config.yaml
n_layer: 18
d_model: 160
n_head: 5
n_kv_head: 1
head_dim: 32
d_mlp: 448
vocab_size: 1024
activation: "swiglu"
norm: "rmsnorm"
norm_place: "pre"
norm_eps: 1e-05
positions: "rope"
rope_base: 10000.0
rope_fraction: 1.0
qk_norm: true
attn_scale: 0.177
bias: "all"
tie_embeddings: false
parallel_block: false
init: "uniform"
init_std_qkv: 0.0329
init_std_o: 0.0
init_std_up: 0.0329
init_std_down: 0.0
optimizer: "laprop"
lr: 0.00159
lr_mult_qkv: 0.5
beta1: 0.9
beta2: 0.99
lr_head: 0.0051
warmup_steps: 234
schedule: "wsd"
decay_fraction: 0.559
decay_shape: "linear"
final_lr_fraction: 0.1
batch_tokens: [16384, 32768, 49152]
seq_len: 1024
doc_mask: true
train_tokens: 325600000
steps: 10948
dataset: "wikipedia_en"
MLP neurons of a small language model. Each row is named by its layer, matrix (down: output weights) and neuron, and shows model dimensions 32-159. Each number is 128 + 32 x the weight over its row's rms, rounded and kept within 0 to 255. Numbers have three digits each. A neuron's up and down rows have the sign that makes its largest values positive.
After each neuron's rows, "fires before" lists the tokens most often just after its 100 highest values on Wikipedia text that the model never trained on.

L4.down332:187164103149169137104163150071087132121144130052126085120108134116164186146181191150181093166129115132108089172163108198084161120036151144154174170128117156172079141160106130082089108148134186082071135120137153111163158169137101087112135124161122141132201154097149070143120078135135096170088114195099136131154107146087107140132141086170109146212092140112106133102117112129134108169147
fires before: "7", "0", "8", "5", "9", "6"

L2.down196:135089159124153122068130138075156131156135127140089085174126083099205128159145178152146153113053121150082157121091128163128109100164125111146156086131153184081117141161110172119160182162112157132110098091111128141087108150052106095155088161157112154118155159104075135170129086156104125177084142111134089156094126125089192085116139120157106121125067152146127148149139059133132120137144
fires before: "N", "E", "W", "5", "3", "0"

L9.down107:055171120031193143177135115122099058104188140076138066167159178078118133162164099127132102145127178155102112060101150159098120157162107146125184140102142117085135146112148138147177164111127105115099138095154125126108153158166120107094181131123087100144117120134171211157124162159184132081113147114128126182083111108194151125114131166094080090185142132152175092121122120140140214125130
fires before: "m", "t", "r", "ch", "ound", "g"

L11.down24:084159141114131148151120188091113055128153128146081110143097152074080162116139127127195111127099168154147072089170150147128111118204089114088146125093082118141155170091073079107166123108109107110078134083115157094113148200148157162134186106184121166106132161115168144140191143139187171099166129098159187123086071107125120094116169147116118066108128133098125094147126127113151187134103
fires before: "t", "ch", "m", "r", "ound", "ts"

L9.down344:130132107184107169098142140084149171100078101114125135151115154131090138123147122144142119141115131161129105139125120109143099143147182107139112101111151120185051166116116157086143083118155074089171143127170130085155099096181112087116176112133102095149130191093115098091117131106124138164113179154143061177139103131096089142084184107124157115052176150094087198137155152117095109162168
fires before: "\n\n", " a", " United", " an", " American"

L8.down358:137103132116126085189099136118141110097163176153126105136109076136097158081074116110094081150070133133113123142189120099132160056156124164119162141126156104096147136123040104080107125096118135085116080118109115101129124140117147152181117153151067150169142109152091131117127096133193158071118145108194180100102058107135106040178130146148092145162110136105165100178150105047162156133134
fires before: "ch", "ing", "s", "ts", "c", "ed"

L8.down207:187135158160103133116127099154084000140130144129162073129169122087121165167095121104154104070109145184162096179137112123139168187113158156101137167108163255116126114141128160169113120110066087154115163156080120147118119107178085140092134146132192173141100110129200086091125156096156107147166135091108137159137111127139104079143107119119129132095110101098151166146140160133179149133149
fires before: "um", "ation", "ed", ";", " in", "ic"

L9.down120:137067095102075102140155124133137255182127123128138119144122101097136121159185151107100136122087141094147125130172138155120120102152118142124113087147146153135166135149089145168111183101115145107132126150117143120040122129136165092164117094118115120084166172157152148134097133125147140134062125189140127134147087123177156103076113158174122140151088116136111124155127210162063141111097
fires before: "|", "|---", "bum", "|---|---", "-", "ong"

L11.down278:075108194098126104139155187185173196138158182112201149157075094123150114112119063095136111120084141164067183115159104080133196189148156103135144129140154158138151192107078148113127118107124140150140083160196132108135096095178135165098092096217136159124128091133130155151123147132111155163162120095097177112133131168160121107154110161121142179138116124134160129146150148114106145091144
fires before: "\n", "\n\n"

L9.down267:117196155116097079090111101104174137131164104060124146121180150148133148121097145168132156130122168096141149144083125136084103141181080135153165204114122092110158206190086094089092166095137111092099182080113185127116090157119174183129124133126185046110136073144146094130193113109173118087097145140132119128089154132111154151079156095096141161150144138083138133101137118091138172175178
fires before: "orn", "an", "ation", "ative", " D"

L9.down222:134106106173134129137101153062084147101154148123154162110158132119096058111143142195139111107151147116150134108181140160091076165155107227110148052080166145130096077140122096169121179094091069137099056110179139099136145085144085182151153102154138143125191113143152083132149128124125102166170081178103107105089158180114121130148124155081119106078139095152177122117118121139107176104100
fires before: "\n", "\n\n"

L11.down369:111115132101105135097163132133167184101147035169163164125123122054105133155156078208131141124115127108139147077183197144132128145136173085170115136136096158142116150098089143120113161108093167087096099154113131134081161138179165111195127108100114117095172112097136144171107113076131155079103113140119087176150128144156134157064105146126138098123092136108071128157119091149118158064148
fires before: "ong", "bum", "th", "l", "-"

L9.down362:120126099130091110179113099147170183160104117089134120172121134129152107167223218120108135094123126119188156109141202145123124171154121128155124117144123077102168161107122099169101152035142107131115096147132163157088137151099112107109129060098103065122130147169138172174125100145115143113077157139128130128114172156201156105123082182117140196143121128147102146123128138082082132127049
fires before: "|", "|---", "|---|---", "our", "n"

L10.down248:146173119088088139151112159115170044130123125127082050131128096092166089123187147152137125122080133155135065080137092083150068125131154166128104117184133087153169095073099176100152115097111080120099122106117146158127096129135118146123087132115100091090111124133179177131083131125136131120093145123117114154123076142086199196171141129123135205145107092107091172054187117186190101120123
fires before: " ", "ate", " A", " T", "\n", " V"

L9.down177:144094134127121160122113182115107144089136084103175202131068142143159063123093104131109092158094171095147108090135140119171114200245106141213167070131135106089101172087124125153144124089156139074080091115111097136137092159127150179106126076094129138142106152100110142183111187070127127114090164126145133163099107123143105125164119153127128162080128139125147098149130154055146095131084
fires before: "\n", "e", "es", "\n\n", "el"

L2.down440:110095097096127162134125134210072144152171102100051110134102118098115127098141113111165075094138103172144114107118123096117115111180147058117122120135149142078149113133121027131177190154089134118066105083139100091155136118131109113149061143145040101110159196093133182105109078101142109133211170074088099080173161146171090117132144134125114122148120125096102134130090107099106119087096
fires before: " |", ";", "ing", "son"

L11.down427:121158141123104164116091127117144175120154102144173081134211155120145181106118102137090124162056077186094145113090122117114080065141150164137140095099127064103121087116203118096114102129122114145126138143133128167104138145079089062129112160138167117095122129123094087147143067080152143084141150173144110144159130111112120107110185170132105147021164136142182148115101108118141133093158
fires before: " a", " an", " the", " he"

L6.down77:095171184128089149135148130115143070091152115123162150126081139171097132101100054090145115098141101164136159126115112148144155175137111115168124150132104128099119102089084134138131121165186130098166063146132116163158148148135125190101107114125057111076155136154168090124096146130138140107039110153143136147130064176059157070148099183137153161061101112092117118087076149189096127128073
fires before: "s", "ing", "e", "ed", "es"

L10.down287:166102129137084085179085160131056141132140077106084158167119072185117142144162191179138139168073137084123114111147133136132162169144103142122131083125173150166133125150161087139096175069125061147093189106178131135118152107089149134148139154138144161100133121165142116102117073110096141217159093115129150091144122140105103151099117179139135154132162087107111077103088112183160080189109
fires before: "\n", "\n\n"

L11.down346:148124147102220063155106132152145000162128105080113126153101111141126120111157116117146085105150132120103116065172116150097107116155116052101159108168151140137139142177102139098113170090110072127098176074173098151105158167145119181071175107144109137110152089065126122108143155103191142085178135129154151114124133122153186153178124154157085140109105163101136173099102070160133131127159
fires before: "m", "r", "ound", "t", "ch", "g"

L4.down320:099185125156150176172182136115105095153124130155115157157166065146119132077155138085163137095069123109119136133120074121143136160158127175134097122210160207107095126114153127106158137121167171143175131113111161157133102131052142166110090155142063122137129152187185103152128126113116137147194132059117055228154134104113100098137135061184133153114126174136140119163128098104071113139117
fires before: " ", "y", "ry"

L2.down391:156104149123179114098124131077149151130149155144074108166114096112220115167131193120139138112037131151115143092099131162164119104166133127156118065107133193106104120140098164123115168154100151140117109091124096159085107126069111101146113137178096155095134152111059132188097077156149115128069161108102064170111102150079192092131124144195115107112074129168114159153141105121123111130139
fires before: "N", "E", "W", "5", "4", "3"

L8.down447:155193173165160134130136125051104063115103154125085088138111162093074058170096155137130168145163156154144095067152125189160012105181148121114102090133137125132106128089150119147165146135114157147193187075091120091113109115165175088140140118169107107184126176156137153119138130124163073109091114171101128154110157164091103086090110133112161122127133173116121153150131163136078150096159
fires before: " |", "\n\n", " is", ")", " a", " was"

L2.down377:069124166189148185177099156093114065170097157144122134053155161152156142156121151150078155162175115161091104069088081161119146154104122117164123188191147106130128124103125100156147175168122139093105092125156078100108114095132121150098072137107067192101090164148073150132121141145117152126097121133175100142097105120145122132126146125142114151146149125151054160140097120142189135075158
fires before: " ", " (", " War", " C", " A"

L8.down130:163071144150137153095100138128103187126161114110139128095136124108206119100153145204142114140107178084131177084131103145117171096126087151104177103105088144133177161116117101093092128081121169163114087109127074095105105187130186091117137092109158110086180107118105170215122162117155099110025106132156157118150209160170171146193129127156142092158135102149156118124129134144077176102095
fires before: "-", "|", " ", "d"

L8.down140:096152137096101142140120144108125179076145149106129149113119134105114079160164126159138175168166146137093084109155067135144112119129139192121195147103141159166142170114126139099177136088127142073154149145096144100071173110066033159100137104097100180116093142138107179129136059153120162151100195180214117087106107133131134134199151119170112178213149101162123118124133189171104108144148
fires before: " ", " (", ":", "e"

L15.down229:122140173144164181139102190136173095126139129142105078066171113129125116159169167129128189107168086142162135143118118091163175098183156139130187223082133098122132161108140103115135083113133121103125135133134094193134152150151135161116183139140117075120128095151108096125136159149149097148175133088206108121115158168190150148148104099080083118116163100205128128103126101159152175164157
fires before: "ate", "re", "ar", "ad", "e", "ock"

L10.down327:128089108138108096115095131061114112110157093125110226119084112116201158137106134134085143150090134135101098108076102100123117135133177102132143152113172119071204130117165111184068058144120145155150153158155086137142173148123194141185215149075117175166131093130103125159142128102090097106071156191109115094126156095109122155183099103134125124073149111111161103181112107112158111129147
fires before: "\n", "\n\n", "v", "-"

L12.down103:159135146080121103165122103170145144103086191106111136096123107040150111171153144126150115142069112170107117121105143078135102106107181135121122160107116157140114094115112211123131088121101123153108127140115108111077171149157149153195084096188134133143145160124155151119105140118127154140090152112200060114122117158095151179155125125131093106122149096141083156144091191106094023091075
fires before: " "

L2.down312:128084168116158116071126120077133131125126143139074082180154078102241151150143178154150105098044150163114152082113116167128085119155161138180172098107135158088086146128111192119165168126139133134135094065114111157117088136062093111134097138163131150113138138117076134153108117142114121155074129121112115160108095123083184116109154126175113146134095094146110156153144128131102070135136
fires before: "N", "E", "W", "5", "4", "3"

L11.down86:136093137147141144148091142060133161109155192153116134178108113151161137096124083154129132165113117145110169073135124138134139115078097135121168104092186157132137170134168133129068159130110153190163041153134157106113101126095145140163100157132122091137087121122093060117118094095089096090067116141074108120090200144091149076143167140088094165003084105091126123123160116087159081102121
fires before: " a", "ild", "il", " an", " |"

L10.down379:142202081177095153153111147209148101117112102161095062156128087094122177153153102118112146137145134089185140138117130154119095129132117096145169192109132195028085134114144121182109152186154110120142138155149126092134086129106160119140119103105137144107053121140077138165179100128159101150140182072142100076096118092123167100048136105126117133057139049147170153107122127165139195115128
fires before: " ", "l", "les", "el", "le"

L10.down179:174140113126091174177105088140136188132111097111099206104137122114165079133079192179094095132122155131123119119129138131164166157142069180103052097131066137107139123117120132178123125122112157127080110173152130118107119092130126157186085131106074146120188106130125113165160122081124148128147164091205145169076118143126106137170115074072141101170103109146095104140147168082124169126138
fires before: "\n", "\n\n"

L2.down237:138103142125173145085143132087165115155112138142066089167158084102199183165115192140132145107042152189094178102090104155150097113145175100178170129090116199111105129137139185134127180147133138135100107063125105147095088129093098113112083147168113147129102156128098097160107095138130125138071180086115113176102086142078178109128131126183130134103087114131115152146141136116116090140130
fires before: "N", "E", "W", "5", "4", "3"

L4.down61:135177148114106117081169188125052163161191124115148143098160096125097104126107099088088116136141146081090169108103114121123153177097139190093146035147181092133110185027119089113122107153132131124136145154128107152143091132124184161129106158175085089105134120066120180089124185122128081172148169049082163181090092110140141110114103159165093143073119114154079109117160152100129143090141
fires before: " ", "3", "1", "4", "5", "2"

L11.down433:154128192154094170139154141144142194132140138117165168135100141129110139093112150093156062144171140139125096146145136105117138148080111122123140103177115120155186212114112136108114089062112148163137090103162114099176161117079161171084213083135070059137162130190131085148096140176138146165128155131133133159169064060138125105119080187133109088192166075155100096108099122136155102117156
fires before: " ", "\n", "\n\n", "ile", "R"

L11.down359:161135150147143155122124117076122255125131155147148094102107141105098118128182131106163129132085138120141168135135087116122086105152089111107130127141097130096023151123113165123128155130148129121106013139121137086184140130135180122127121116177145091131132166147062155131123103110165103115237138136105103130156134142150144144136145098124161135101081135091109166117123144129133114133133
fires before: " ", " The", " M", " H", " S", " J"

L4.down53:149134178160161173137142123140124160127153100118167131097125115163139077101142155084185107193139118075102133111094107099153155200131091115090133116152127082069113167107095140150129165087114190133174113129095126158121107149137223184125116115172074186139125123133122128155116144074186069136166238122123094158107126135105144158165113170109144141165146173126113155149153130151110095112140
fires before: " "